{"num_hidden_layers": 11, "hidden_size": 256, "intermediate_size": 1024, "init": "normal", "schedule": "wsd", "doc_mask": false, "max_steps": 10694}
MLP neurons of a small language model. Each row is named by its layer, matrix (down: output weights) and neuron, and shows model dimensions 0-127. Each number is 50 + 12 x the weight over its row's rms, rounded and kept within 0 to 99.
A block is one neuron, or neurons of one layer that tend to fire together. After each block is what it responds to, as a language model described it from the Wikipedia text at the highest values.

L5.down194:56 73 51 27 48 41 62 44 73 40 39 61 62 67 58 45 37 60 48 50 74 37 55 33 45 57 41 44 46 38 78 37 56 28 91 42 51 61 56 44 47 73 51 65 55 40 49 34 48 51 62 58 59 50 27 47 47 56 46 44 67 76 57 46 42 31 49 58 46 56 43 41 52 48 62 46 58 56 50 71 67 44 52 56 51 29 37 45 48 46 32 48 47 45 58 52 48 49 46 50 63 52 50 57 29 48 42 46 61 52 32 55 51 38 58 36 40 48 58 66 62 50 52 50 41 66 38 37
L5.down201:42 66 30 40 43 51 32 47 63 74 48 51 46 50 55 54 47 52 47 37 39 53 29 47 40 53 49 56 21 61 49 56 33 68 76 75 48 53 38 35 28 23 40 35 63 53 46 41 50 67 62 44 60 47 52 70 46 61 56 48 39 34 73 44 44 41 31 75 66 55 31 47 57 46 65 41 43 71 53 45 52 44 50 73 37 47 37 48 35 78 53 30 55 59 57 35 54 50 43 39 60 58 61 42 53 67 44 43 54 73 61 39 35 58 42 44 46 53 48 61 39 51 38 67 45 45 55 48
L5.down679:54 37 64 49 62 53 38 58 42 52 66 44 76 33 33 43 54 53 45 50 53 25 35 27 43 55 29 50 52 42 61 58 30 67 47 30 43 58 51 66 42 45 49 41 46 47 51 50 40 67 54 44 27 45 45 31 50 58 46 51 46 35 52 42 61 52 58 54 54 74 79 29 52 49 34 49 41 32 69 53 47 52 53 59 37 29 46 49 59 50 37 54 48 68 52 37 56 45 35 48 54 45 32 52 67 32 42 69 39 57 61 60 65 48 52 70 68 51 73 43 63 33 61 45 35 58 39 62
L5.down780:54 54 59 25 52 43 65 41 43 26 22 46 49 34 42 46 84 50 34 59 61 35 44 44 54 58 49 49 21 61 49 40 43 38 61 37 23 55 59 57 62 53 69 52 27 35 66 59 55 64 53 54 48 56 57 50 48 43 56 57 52 50 51 62 62 34 50 57 60 46 54 16 62 67 62 34 47 40 57 68 73 59 43 60 63 31 45 45 56 65 38 49 56 64 74 66 47 70 55 51 37 79 44 50 37 47 39 65 65 55 27 46 39 37 37 33 56 54 56 28 56 42 51 49 39 57 58 62
Possessive determiners before nouns

L8.down685:48 60 52 51 59 53 58 57 36 55 49 51 43 48 50 42 65 40 50 31 55 38 59 47 37 55 42 47 39 30 54 58 38 38 52 71 60 39 61 61 42 36 62 39 41 53 36 29 59 58 45 51 67 37 47 66 57 41 56 65 63 62 48 54 46 52 55 51 52 69 33 50 40 72 61 62 54 43 44 64 66 44 65 65 61 45 42 33 48 00 61 51 48 52 71 48 66 39 51 62 65 31 56 45 59 56 54 48 53 45 59 63 46 29 48 53 50 45 59 73 36 50 44 49 32 29 59 66
Name-start delimiters

L3.down23:59 59 34 21 49 47 53 62 28 53 63 42 61 47 52 62 43 52 53 47 48 66 61 54 55 56 37 40 45 60 44 58 30 64 47 59 46 39 52 58 67 33 47 39 38 48 43 44 56 42 47 45 48 39 55 61 64 39 66 43 55 78 61 31 66 72 43 47 32 40 31 50 49 60 39 68 42 30 29 66 64 40 47 64 70 70 53 59 48 34 45 55 18 59 46 50 48 61 50 42 72 34 55 49 47 47 64 51 32 49 57 40 49 62 43 28 49 58 52 56 36 65 61 63 67 41 67 41
L3.down131:51 66 62 43 51 64 59 51 54 71 47 68 44 54 53 38 46 63 49 53 43 49 28 41 53 68 46 51 42 33 55 63 46 62 60 39 49 51 49 44 32 62 40 58 45 65 41 43 30 62 40 48 45 57 51 39 58 42 43 56 44 47 32 47 30 30 41 29 41 41 47 76 49 41 59 59 32 36 40 43 69 49 57 59 57 56 55 75 58 55 41 37 71 60 42 67 48 53 43 47 35 53 72 44 48 31 62 50 41 32 50 75 45 52 75 46 50 46 52 51 69 56 36 44 44 27 41 54
L3.down190:44 29 50 50 59 48 58 58 54 53 42 30 35 48 42 49 48 53 40 52 44 48 66 52 45 54 50 52 33 45 48 54 48 53 62 64 72 55 52 61 41 37 56 57 70 58 73 53 60 48 66 59 68 62 43 56 54 50 68 44 50 47 59 41 24 58 62 60 40 79 55 77 62 58 68 59 50 54 45 57 73 56 42 47 64 51 64 40 44 42 52 73 40 52 50 52 30 43 42 37 64 67 36 45 40 37 61 48 38 52 24 50 46 31 40 62 40 45 46 72 52 53 44 51 46 68 46 37
L3.down201:39 66 58 53 60 69 61 51 23 52 43 44 49 80 43 57 34 71 56 56 57 47 65 52 34 55 63 51 46 35 58 70 65 51 42 61 46 30 52 45 43 35 53 35 56 46 49 38 34 45 56 59 40 51 55 57 41 61 49 51 52 39 42 36 21 74 57 57 73 53 42 57 47 54 57 47 46 60 46 60 54 54 34 41 43 55 53 48 34 54 41 67 41 26 60 68 58 70 47 46 60 51 33 45 38 60 26 56 41 35 68 55 57 49 47 48 54 46 52 56 48 40 51 54 52 79 28 42
L3.down259:54 67 51 46 39 54 51 56 64 50 44 35 38 39 53 60 64 55 56 63 50 48 29 51 60 41 55 49 63 41 40 23 63 57 57 61 65 73 60 53 47 31 46 49 39 43 12 54 44 40 35 65 46 54 51 65 32 67 52 38 32 63 74 43 52 52 52 34 61 57 40 50 53 59 53 54 49 49 51 50 72 52 52 47 53 40 69 52 50 44 62 35 40 69 56 42 31 45 43 54 40 42 34 47 44 45 38 47 47 50 61 51 58 65 60 54 38 36 42 38 38 55 64 67 52 43 53 71
L3.down358:63 27 36 20 55 59 54 53 58 62 49 73 51 45 46 63 70 42 25 47 49 38 40 41 54 63 36 53 47 36 52 48 37 52 33 41 57 39 29 60 44 23 63 33 54 49 54 59 50 73 30 52 54 66 46 62 39 78 47 41 41 43 43 63 52 39 59 32 52 50 37 56 37 40 35 39 41 71 49 55 44 51 38 54 59 44 59 63 58 60 50 49 58 37 60 39 42 48 56 84 37 52 51 30 47 60 50 47 58 63 73 51 38 70 47 26 29 58 49 42 36 46 46 38 29 40 61 52
L3.down389:67 62 67 38 68 37 50 59 60 55 44 35 41 52 65 54 60 53 31 46 54 65 37 45 60 53 53 48 47 57 56 55 67 32 62 45 62 34 26 52 53 43 44 49 49 64 45 64 54 77 69 41 53 56 70 34 56 75 38 59 39 55 43 44 50 37 51 58 42 61 64 71 45 50 38 42 49 52 53 72 34 37 35 43 39 70 54 55 51 40 48 58 55 48 47 40 38 53 47 50 51 62 49 68 49 50 49 34 33 68 69 28 44 51 40 26 40 45 63 55 20 65 33 47 51 43 44 38
L3.down401:41 63 35 49 61 39 59 34 52 60 38 48 43 69 62 60 34 60 24 60 34 53 44 43 63 43 42 29 58 51 36 39 28 59 52 52 41 52 58 33 30 40 52 63 44 33 53 71 54 38 54 19 52 36 52 47 50 48 45 61 54 45 61 36 54 56 59 40 65 51 57 58 65 48 71 65 33 64 62 52 50 73 47 49 44 52 42 53 54 83 65 43 43 38 49 12 60 51 47 41 65 56 78 42 53 49 66 49 38 42 32 71 42 57 38 57 42 50 58 38 34 49 37 35 58 45 56 38
L3.down559:48 66 64 49 61 59 60 56 39 42 59 58 40 76 56 46 45 48 58 56 21 42 52 37 62 39 58 41 44 59 43 34 54 74 55 51 44 35 53 22 27 45 50 48 34 58 42 51 53 33 48 64 78 49 36 62 49 64 23 46 67 42 49 39 51 58 58 45 65 30 56 47 37 53 51 48 38 29 38 56 75 38 47 47 45 60 51 57 41 43 56 55 39 34 56 53 61 43 43 45 46 27 49 33 70 53 55 37 33 44 44 44 44 66 70 53 49 34 44 33 49 61 79 42 55 53 38 38
L3.down635:54 58 40 49 49 54 27 30 54 42 49 46 41 80 54 68 43 46 52 49 66 49 59 64 61 58 53 26 46 59 65 45 72 56 70 56 52 45 74 39 44 26 49 55 37 32 52 51 50 42 55 48 36 45 29 38 54 29 63 31 50 69 41 51 41 49 69 51 63 44 45 42 79 64 59 65 47 43 62 76 50 43 55 55 48 44 53 51 52 37 64 70 41 61 42 46 42 27 48 69 37 36 52 55 58 58 62 52 41 63 48 54 55 54 60 49 46 62 55 61 41 49 74 42 29 44 46 34
L3.down644:60 61 35 47 62 59 70 52 38 49 54 60 47 50 54 25 42 38 46 23 61 44 69 65 65 38 66 69 48 73 61 42 66 40 26 58 49 39 45 57 43 38 58 51 57 52 49 53 63 55 28 61 67 34 42 54 59 16 53 39 45 28 42 55 40 37 53 47 53 65 53 32 48 69 48 41 46 47 58 56 60 55 37 75 43 40 41 45 44 32 38 65 52 45 46 46 55 38 62 56 69 54 52 34 51 29 61 52 65 51 67 81 53 29 41 67 38 32 44 65 41 35 46 66 34 26 35 46
L3.down671:51 60 52 30 37 63 33 38 42 52 60 35 37 31 63 30 40 57 58 56 63 69 59 49 79 20 66 55 51 59 58 68 50 55 53 49 66 45 68 64 48 61 37 36 37 36 41 47 58 69 55 54 44 48 40 53 52 51 50 37 43 47 54 49 40 28 50 39 63 47 52 48 29 36 60 43 71 72 51 54 75 60 66 57 50 32 57 54 57 57 63 54 33 33 54 48 49 48 57 69 44 60 59 42 57 45 59 39 57 48 27 34 56 74 52 53 39 46 61 27 56 50 63 46 31 54 58 45
L3.down939:46 63 44 63 54 64 52 48 29 25 54 34 70 54 61 46 62 42 59 57 48 53 49 40 47 53 36 41 56 68 79 49 28 62 39 35 52 60 43 43 29 58 54 51 31 61 72 39 39 47 36 45 67 43 62 44 52 69 72 65 54 48 58 58 55 29 71 50 57 59 45 40 70 40 41 60 31 50 66 51 48 44 54 45 34 41 66 46 73 40 49 63 61 41 52 50 52 68 43 80 36 56 34 50 53 46 49 39 35 81 53 53 73 52 53 30 54 44 42 40 46 50 44 46 35 37 57 44
L3.down962:50 47 37 53 62 54 36 37 45 61 51 34 82 56 40 50 50 46 36 58 48 55 56 64 60 45 53 47 24 54 66 67 56 63 51 51 27 45 38 67 54 48 36 75 30 57 39 46 63 40 46 13 49 68 31 58 42 65 23 48 56 49 54 37 60 31 58 52 52 29 52 29 63 63 40 35 52 62 63 65 52 31 49 44 34 38 55 51 37 57 41 46 46 42 44 39 37 75 46 35 50 45 30 42 45 40 49 61 47 54 53 64 29 65 50 46 59 48 53 43 32 61 56 61 37 50 58 38
L3.down963:45 50 42 43 55 40 40 82 50 45 62 50 49 56 60 34 48 50 61 55 67 60 40 51 65 33 67 52 38 54 38 59 66 34 72 27 58 44 39 47 37 36 63 38 51 70 64 61 46 60 49 66 54 41 51 38 62 52 44 59 86 46 61 60 56 39 48 43 63 45 40 35 30 70 49 55 50 63 47 47 42 49 65 59 68 49 43 40 46 30 46 44 36 53 53 39 40 38 63 78 54 33 62 56 36 45 60 38 45 68 59 38 53 57 68 65 42 57 52 62 33 45 63 48 46 39 34 62
L3.down1022:36 55 60 26 49 43 69 27 55 46 59 59 56 49 49 75 57 37 57 63 61 56 47 37 55 64 46 52 75 55 73 51 52 40 71 59 65 54 58 38 67 59 45 44 39 40 31 44 47 49 53 52 59 38 32 24 68 61 39 41 61 40 58 33 41 45 63 37 34 32 74 63 58 57 16 61 49 77 31 51 50 39 59 56 43 53 59 55 33 56 35 62 59 35 59 30 50 57 46 56 60 53 48 67 47 61 57 51 53 37 65 41 36 50 36 74 50 44 49 38 54 34 67 54 68 31 62 51
Incomplete word-start fragments

L8.down712:41 57 44 66 81 55 58 53 47 47 37 48 69 69 24 57 45 43 65 30 69 43 74 50 37 59 23 39 51 50 52 35 58 39 50 48 41 56 46 39 55 67 61 43 45 55 45 53 50 61 39 40 59 41 58 46 59 69 33 43 52 34 42 32 67 46 69 58 56 55 64 52 48 51 47 50 49 70 74 69 64 63 65 46 41 46 45 60 54 57 54 67 57 43 55 58 55 53 70 37 51 56 66 37 40 41 47 44 36 56 51 31 36 61 39 36 50 49 58 61 45 44 77 67 43 47 42 45
Predictable mid-word fragments

L5.down207:72 76 75 64 51 47 55 54 37 61 71 42 57 50 52 54 58 52 50 46 36 60 58 35 60 42 30 40 52 70 47 49 33 32 52 54 30 44 66 48 47 39 48 35 78 71 70 50 53 54 51 50 57 61 75 34 65 51 38 53 61 49 58 61 41 49 32 44 52 43 48 43 62 51 42 62 29 46 58 45 39 46 73 72 44 42 62 72 71 39 69 58 55 43 48 47 60 45 54 38 41 48 67 39 49 49 57 40 52 73 30 48 55 29 76 39 38 66 47 54 59 44 66 48 47 64 50 47
L5.down467:50 39 31 61 39 49 52 49 50 51 53 54 55 62 86 25 48 53 59 54 60 53 59 57 57 54 69 85 59 48 52 61 68 40 53 32 52 51 43 31 45 51 64 59 54 32 52 37 66 56 51 63 33 44 58 40 59 67 61 63 65 67 40 48 73 42 27 53 59 57 48 61 65 56 37 46 48 47 32 36 29 34 55 40 67 52 46 53 51 24 52 38 44 45 61 44 53 39 60 55 59 41 48 61 41 59 57 48 52 64 51 52 55 60 42 45 49 51 66 63 26 41 47 49 69 39 61 45
L5.down552:46 41 55 54 47 39 41 53 58 33 42 29 40 62 57 34 60 57 41 30 38 41 41 59 42 42 67 66 59 49 43 51 49 64 72 49 73 49 29 56 57 40 50 76 57 58 32 51 56 59 48 36 37 66 58 57 45 53 46 65 40 62 48 54 56 48 58 59 49 32 30 44 69 62 49 49 51 63 55 24 52 63 54 48 54 45 42 43 49 22 55 53 44 52 55 53 28 49 48 56 51 31 53 59 61 36 71 53 56 51 46 52 47 66 59 42 19 40 66 70 10 36 58 50 61 65 62 75
L5.down864:67 55 55 44 43 58 54 36 45 52 47 25 39 39 67 59 63 54 35 48 59 44 53 67 44 50 82 34 48 63 45 61 68 53 70 61 62 31 43 42 32 73 69 22 50 42 36 43 44 65 35 54 41 62 45 65 54 64 31 55 54 60 65 59 47 47 61 44 47 56 43 53 48 55 46 57 51 33 36 48 64 43 61 47 34 37 38 58 34 16 58 55 43 53 59 47 40 39 58 59 57 50 55 63 30 53 62 39 52 68 68 45 55 57 34 29 27 51 57 66 44 42 71 64 36 66 57 65
Mid-word fragments and hyphens

L3.down230:38 53 44 40 31 50 64 55 59 40 75 40 63 56 52 48 77 64 38 62 39 46 33 32 52 42 33 54 41 50 39 47 67 44 42 47 42 33 63 54 39 30 47 42 54 47 49 50 16 46 68 42 60 44 47 69 59 64 56 64 59 50 41 59 46 75 33 46 48 51 52 48 67 45 42 69 67 60 47 52 56 58 55 40 57 53 45 62 37 56 56 49 35 35 66 37 31 71 24 44 43 42 50 60 52 35 54 57 45 77 44 43 61 42 43 51 23 90 33 47 55 54 38 50 74 56 58 45
L3.down468:50 44 38 54 59 51 43 48 32 63 73 21 46 47 62 33 73 41 45 54 47 57 61 51 53 39 38 43 48 36 77 49 32 44 57 47 63 47 55 29 42 69 26 54 38 39 59 27 33 62 24 62 58 44 31 40 42 51 42 43 62 57 45 47 53 58 53 51 40 49 41 39 69 34 50 59 52 29 62 47 38 51 49 67 37 59 49 46 28 36 64 62 64 44 38 40 58 31 23 46 42 75 48 51 36 55 28 48 58 57 53 54 43 47 62 54 70 42 68 52 99 51 49 64 44 59 48 80
L3.down504:44 72 35 56 63 45 49 50 54 62 43 63 46 31 17 70 50 62 33 63 58 54 41 57 41 50 72 42 38 41 58 26 44 68 42 55 60 62 64 71 79 65 60 29 38 47 44 41 35 66 42 19 57 29 53 66 35 40 47 46 39 56 55 24 56 21 58 50 48 57 62 36 57 47 50 55 35 65 55 45 73 33 51 56 36 44 35 71 53 60 60 55 56 58 49 55 64 41 64 36 35 42 50 52 59 26 63 30 39 57 44 64 49 42 42 52 49 61 51 39 54 61 42 58 64 34 42 18
L3.down506:58 64 55 72 84 46 23 49 38 47 57 56 39 62 58 42 34 44 53 62 39 66 55 48 48 45 49 41 63 72 41 40 40 55 73 45 60 38 46 72 44 65 58 53 72 66 56 55 52 49 55 51 53 34 74 57 55 48 17 60 68 57 48 48 49 46 35 59 46 52 48 51 62 26 27 38 55 52 65 53 70 41 66 35 40 61 51 47 41 40 52 57 43 31 45 31 38 46 40 27 63 56 61 50 63 52 52 52 47 58 47 20 40 61 50 58 71 48 36 70 42 39 51 26 47 45 42 52
L3.down562:55 61 69 42 61 61 55 33 44 48 50 54 67 36 48 23 41 86 55 58 59 48 63 32 37 62 45 50 52 52 66 56 35 56 56 47 64 49 38 57 63 46 38 20 49 33 67 29 51 38 48 41 47 73 45 26 31 35 41 64 65 63 50 49 43 69 54 33 61 21 43 54 61 33 44 55 36 49 58 53 68 49 77 77 45 33 27 53 30 62 61 40 45 26 58 51 45 48 38 47 52 55 47 56 76 30 51 48 68 32 59 61 57 51 45 54 71 51 61 56 43 41 59 70 61 40 31 64
L3.down585:49 43 60 77 62 61 67 72 31 41 50 44 50 37 51 39 50 47 40 35 61 47 54 35 33 57 58 47 54 43 38 46 65 49 50 46 55 32 49 54 52 51 65 48 53 46 75 60 43 61 43 49 60 41 54 35 58 44 56 59 61 65 64 59 43 56 61 59 70 54 51 36 29 54 36 42 50 50 77 38 98 42 60 33 52 39 50 47 27 48 63 48 45 23 59 69 52 47 28 36 54 56 47 43 45 65 34 63 40 67 42 22 64 39 53 52 71 60 59 50 30 50 62 46 50 65 36 57
L3.down593:54 74 56 53 31 43 44 48 60 52 66 53 61 67 47 48 46 53 55 57 45 61 46 42 31 40 55 78 57 41 61 49 41 70 68 46 54 54 61 54 63 67 47 58 60 37 60 54 63 99 65 24 41 49 55 62 56 41 44 61 50 34 37 60 61 50 31 57 68 26 19 59 43 40 37 43 46 51 45 38 64 62 11 34 49 56 40 40 47 29 52 29 44 56 52 32 75 43 44 45 36 47 62 51 60 43 64 53 55 43 36 35 54 39 68 53 24 43 71 67 30 43 54 45 45 45 25 42
L3.down629:52 31 52 64 50 28 58 38 40 56 42 44 49 62 44 43 45 61 42 46 49 73 66 64 29 69 40 44 26 26 41 54 36 53 55 70 48 40 60 54 43 41 61 40 43 60 66 46 43 53 46 54 58 48 67 60 46 24 48 40 51 45 68 39 63 27 54 45 45 31 39 24 61 53 63 64 34 47 48 41 55 37 55 69 49 45 65 51 42 46 45 44 35 59 43 53 34 28 52 21 39 40 35 41 53 37 66 39 79 59 74 54 54 42 40 73 63 61 75 70 55 61 34 52 40 51 47 45
L3.down657:54 56 39 57 45 64 34 44 31 65 57 43 56 66 69 44 38 50 76 52 56 69 51 50 41 57 82 49 53 44 56 46 54 63 52 75 46 56 36 47 62 52 66 51 52 38 50 38 25 33 52 39 71 54 46 60 27 26 42 53 56 49 59 34 64 37 44 61 48 63 33 53 68 56 66 46 33 39 38 36 72 41 32 63 47 43 69 59 58 55 40 53 43 49 51 48 62 48 41 25 47 44 48 42 54 42 38 53 40 77 29 37 34 62 37 49 45 18 54 66 48 57 46 41 57 52 50 39
L3.down665:52 32 67 49 46 66 78 45 51 46 64 62 55 65 70 42 47 53 59 26 39 33 45 45 53 60 22 64 50 41 65 61 32 61 59 44 38 45 32 62 46 57 43 45 55 35 55 44 54 45 50 47 53 63 34 41 37 40 54 68 44 69 58 56 55 39 38 46 65 24 39 53 53 13 36 45 65 32 54 16 37 51 53 44 48 43 33 59 56 72 62 38 39 37 60 65 59 56 40 55 44 55 40 42 70 25 22 50 46 56 41 63 61 46 36 42 65 52 65 49 45 48 41 61 48 59 18 45
L3.down730:52 67 30 34 46 63 48 58 62 40 73 37 62 58 42 46 46 71 29 31 42 42 52 41 38 46 56 61 68 17 57 68 67 75 58 57 65 47 72 72 56 61 45 54 40 42 63 49 37 46 47 53 53 46 40 36 31 60 53 52 31 36 69 55 41 61 51 40 41 21 43 42 56 47 62 25 68 56 47 45 25 40 51 57 44 51 51 34 24 41 55 38 51 58 40 37 64 55 46 56 54 36 21 62 50 52 43 46 47 32 57 41 49 65 32 48 72 33 50 55 31 49 68 68 56 55 62 52
L3.down836:48 62 43 52 59 56 37 56 43 58 48 56 19 44 62 71 50 35 44 54 34 68 51 54 45 64 54 28 35 69 59 38 48 60 49 27 37 47 51 66 53 54 42 29 43 34 36 52 39 48 58 62 55 50 35 58 42 51 45 33 53 55 47 45 84 46 45 31 73 44 54 36 40 21 48 44 50 69 51 44 69 48 70 51 64 37 36 58 54 75 25 68 35 30 48 63 66 60 66 68 65 54 78 12 56 64 35 56 50 65 33 44 29 40 46 51 52 47 52 24 45 41 42 51 53 50 41 55
L3.down872:54 33 33 34 41 43 49 57 43 41 55 58 41 39 57 34 45 54 45 59 41 40 53 27 52 26 50 30 48 35 37 53 29 61 74 45 63 57 62 54 51 52 57 60 45 60 67 39 28 80 53 53 36 44 60 61 32 61 29 58 69 56 38 47 54 57 53 45 46 64 30 52 47 47 38 55 48 41 46 52 47 61 71 60 71 53 37 51 57 48 64 66 57 33 49 35 52 66 36 32 67 60 33 61 51 72 54 46 35 62 60 48 56 57 64 45 76 31 44 57 99 39 65 55 36 48 30 58
L3.down873:51 61 60 49 51 46 42 30 64 39 59 46 51 47 48 53 50 75 69 46 68 58 38 45 40 47 60 48 62 59 65 51 47 70 56 55 51 49 64 56 50 67 46 51 38 40 55 50 20 63 43 53 49 71 49 54 43 47 58 42 37 32 37 47 38 57 50 39 49 53 57 62 56 59 49 54 43 28 45 37 45 56 21 57 54 48 36 60 34 70 56 42 36 40 59 53 41 58 37 38 55 52 29 49 75 42 41 61 47 42 63 48 22 63 39 62 46 71 63 65 52 45 75 53 49 45 37 37
L3.down891:64 63 63 29 64 57 55 59 45 35 44 61 47 43 58 46 45 75 45 41 52 53 65 42 65 54 73 38 42 40 53 41 24 71 65 67 60 41 30 56 28 55 53 51 70 37 76 25 52 44 44 60 39 29 50 51 25 33 53 59 67 36 38 67 64 59 58 64 51 46 44 62 58 40 46 46 64 48 45 47 50 49 59 48 64 42 66 48 50 57 49 32 48 44 52 63 49 74 34 38 56 53 36 34 69 44 41 49 57 40 45 57 59 79 38 37 59 66 58 36 51 43 63 44 48 50 47 57
L3.down1015:63 29 64 51 55 52 47 32 39 44 59 55 63 54 27 57 39 64 40 42 47 52 48 56 48 38 50 44 42 61 54 43 38 44 34 54 56 32 61 54 47 66 69 48 72 52 24 64 65 43 67 37 40 56 37 47 43 65 32 80 52 64 33 27 61 38 50 50 33 53 61 50 50 52 39 34 64 45 39 54 47 36 44 52 52 63 48 43 46 71 46 61 43 53 49 61 29 40 41 57 59 47 63 69 60 71 60 52 69 24 45 27 59 50 61 44 55 39 61 46 46 36 52 52 43 59 63 26
Nationality adjective endings